{"norm_eps": 1e-05, "positions": "rope", "parallel_block": true, "init": "normal", "init_std_down": 0.00953, "optimizer": "adamw", "decay_fraction": 0.831}
MLP neurons of a small language model. Each row is named by its layer, matrix (up: input weights; down: output weights) and neuron, and shows model dimensions 64-191. Each number is 128 + 32 x the weight over its row's rms, rounded and kept within 0 to 255. Numbers have three digits each.
After each neuron's rows, "raises" lists the tokens whose logits its output raises most directly, leaving later layers aside.

L2.up429:189153088080155136140168174130149129095128105084083141141069146073157162139077108107083135137151124071086120110132131166085107155147123108144132114135124112106162113108089188110143158130162108087132158155142107153139128141112066119115093112103141117196082104048094110106174076162137116124154204097084085086206122104136110161153081127131127135121120047117127123092190167118149113151115
L2.down429:149142076058135160150130124148167155114120073132110119099118158123096153145077120115098134160173134096080067087109135118136061172170099137163157077122156135140189145118071162076086183118151081094161077125132101156102091103129086102132157092064088126161126088072096145113190111132103132114146165094119066120162155104146103101122129161108087163154143047138149160137208159120105071121113
raises: "script", "play", "put", "text", "vent"

L10.up420:165132083124111188128067119139088081117154123150139119143158130116179205144138134113150145155161149114172170132142152167145112167181169116137022150108144123148183159164148111110131083119081138103163167150190149072088132114132099140146080118069117142119108106085179125103165085149159132127073135076101112189122146070095176091117095130138139141161139126146123186115128173099137085167180
L10.down420:127163199097076147150130118128106110075149162184188159114122150183105141149086157123152112103140128117145116108170115091082119157124113169057078082101118122129103123141160109121168152151066148101130164128054142135120184149120116122164119172135102120160111126159137115073169136147161123146094119156107126123102092119168103080105132067126094111154113034104119096146133149162061102163136
raises: "son", "ist", "ff", "ce", "ft"

L7.up534:164096112022136117159070128158123100114130212114124166107082170123158098129073084141091157187102082089108135121123146164067092113142108101168122178051141141060121180172116161132086207126088139155159105149139148113117144123127148146122129120127162130128084116117067156100140124117161127135140094168160143188171121089144098195169094134093125094114133126160157148107155142114125123131150
L7.down534:167128167149118126098094118118093187120108090100113075191120115109146087135070077145130174144126122047111146171169122097130089077158186166129179161154126140121141130127134129187134168119109109164160114117164131126096143151108095064126102166123140187090102137154089164197108160115137137168129102131137143101042127109088180154097170166128109160154093151108137058104072171083099137076131
raises: "log", "cul", "ult", "tic", "qua"

L9.up204:161164037123218126105145110145125133086128138149087125186140065094165112154136143124156069147127087065115196139162096161155128095189131192157162136149151159166152084133133167095119174183134124118112122136152097146085097130155113086174085121112106096170144130156188104085129107191190137108088144162124111093112116150090152102140091151129126177141103089115187109160144114056171128136137
L9.down204:161077109098166069177145106075102092136186164127079121070155125099093087150128144138149094085170055092166098177125127097134159039140126088097176130135123141137145137121137090120125124149089140083102160129117129121065122123176161119173123133088120143161167111106100145155076139118106085104085160109196137152099031090117191087153144126162135147153177141104154073122117099154104098123102
raises: "able", "ot", "ant", "ol", "ard"

L7.up591:179160106102122132062172206126165091075073184121147139163125158152156084136104137134130140139100128119087128118143146103174059110077093097162123122086081134105127020157104158131148127102112124070142109132106104165120122137109157160089141087132128138161132134139087061071150086116156117165101188110109134121110091138092119177124115156118124124154129128112158144132104157090191120127129
L7.down591:141132118142118125105122103195164150123181068132149134090119088093088104135135073121119103106081099171090189187162121084093125163115119138116156160102136184162071159154063145155101139115075183107126132133151207166065157116098140103088143106184168126155151136098126165150160163126146147134069106117172144099189099099156189158108122114157138122119152107102144105144132142133121151132126
raises: "row", "ran", "ra", "rom", "ral"

L9.up180:103144176120178123113130114148178115162137114124082101124143145100092191136123146114148134165139140143109187151144091119171123185140091153151140142112125083081080081109131088138122125118125131112160088165133193149082175131196135169103103175079131059149059125106132142171140119131156128090105123157146164047140063137133119091163124155122064187110093055135151136118147156121122095141128
L9.down180:111112145097189095122124120127112126149142174137129152104175118157188131162114160133161097115089117104192074168142179081168133095076140113152117169117115132197149159125183111117116174151152127125117165146146130057162144145155137105151165146121131144096094066102091116121117146125050118148110105085130112084155067095152134117197104138120152082183115210106101153131164089174173130138077
raises: "her", "ing", "ie", "i", "ers"

L10.up349:096117121191157090117106134154097126128074147175165145100111111118192103164130144108125166133137117158084156056184135099140154102159208165179100148177106123085155149137152152158150160087106129164115125093153112126148103091139129069074104122113147164126084096125125123158161191186126134183149120133171113146115076146124116136140123072144170134132084097136125120079146164126127164100111
L10.down349:168160158114084129139124117002121117171152152095118151139190157143130163128124136147150083128170097198151152150064172084142032143126088104146154138146094085172104109158128072066097133097124193128230140141149108150172082187131117122150152164108109107173107157117108125094125136040120078088133097138116144108127138113167137121129135163097106092095167160134084157189160139118121081158156
raises: "ial", "ist", "ism", "ide", "und"

L9.up60:130107099067132109121120164144126113052107111077137166115137066151128106086112118138130091149127102188121135157154093132090153091127147131102208178145170149096155092182187104185137168132136093099159130052096094109102086142119094145108134120137112154104106015150167141120125086143148169085178118123167127127144139113120095148203109101111071154138115200147166132141203111160154177142162
L9.down60:139111109124116081119070151105100170061140079079155136128088129111095181166103147139095102099141135163148149158142092089103152122188121064142095151110095145154075154086129149145128101135153108112102161187188218133089116125150131117141161159153110159110135162086079080111155137154056089132175155125073058129107150109106105123125162141157160099167146070147176149154134110119096108132155
raises: "ing", "ment", "ed", "her", "ive"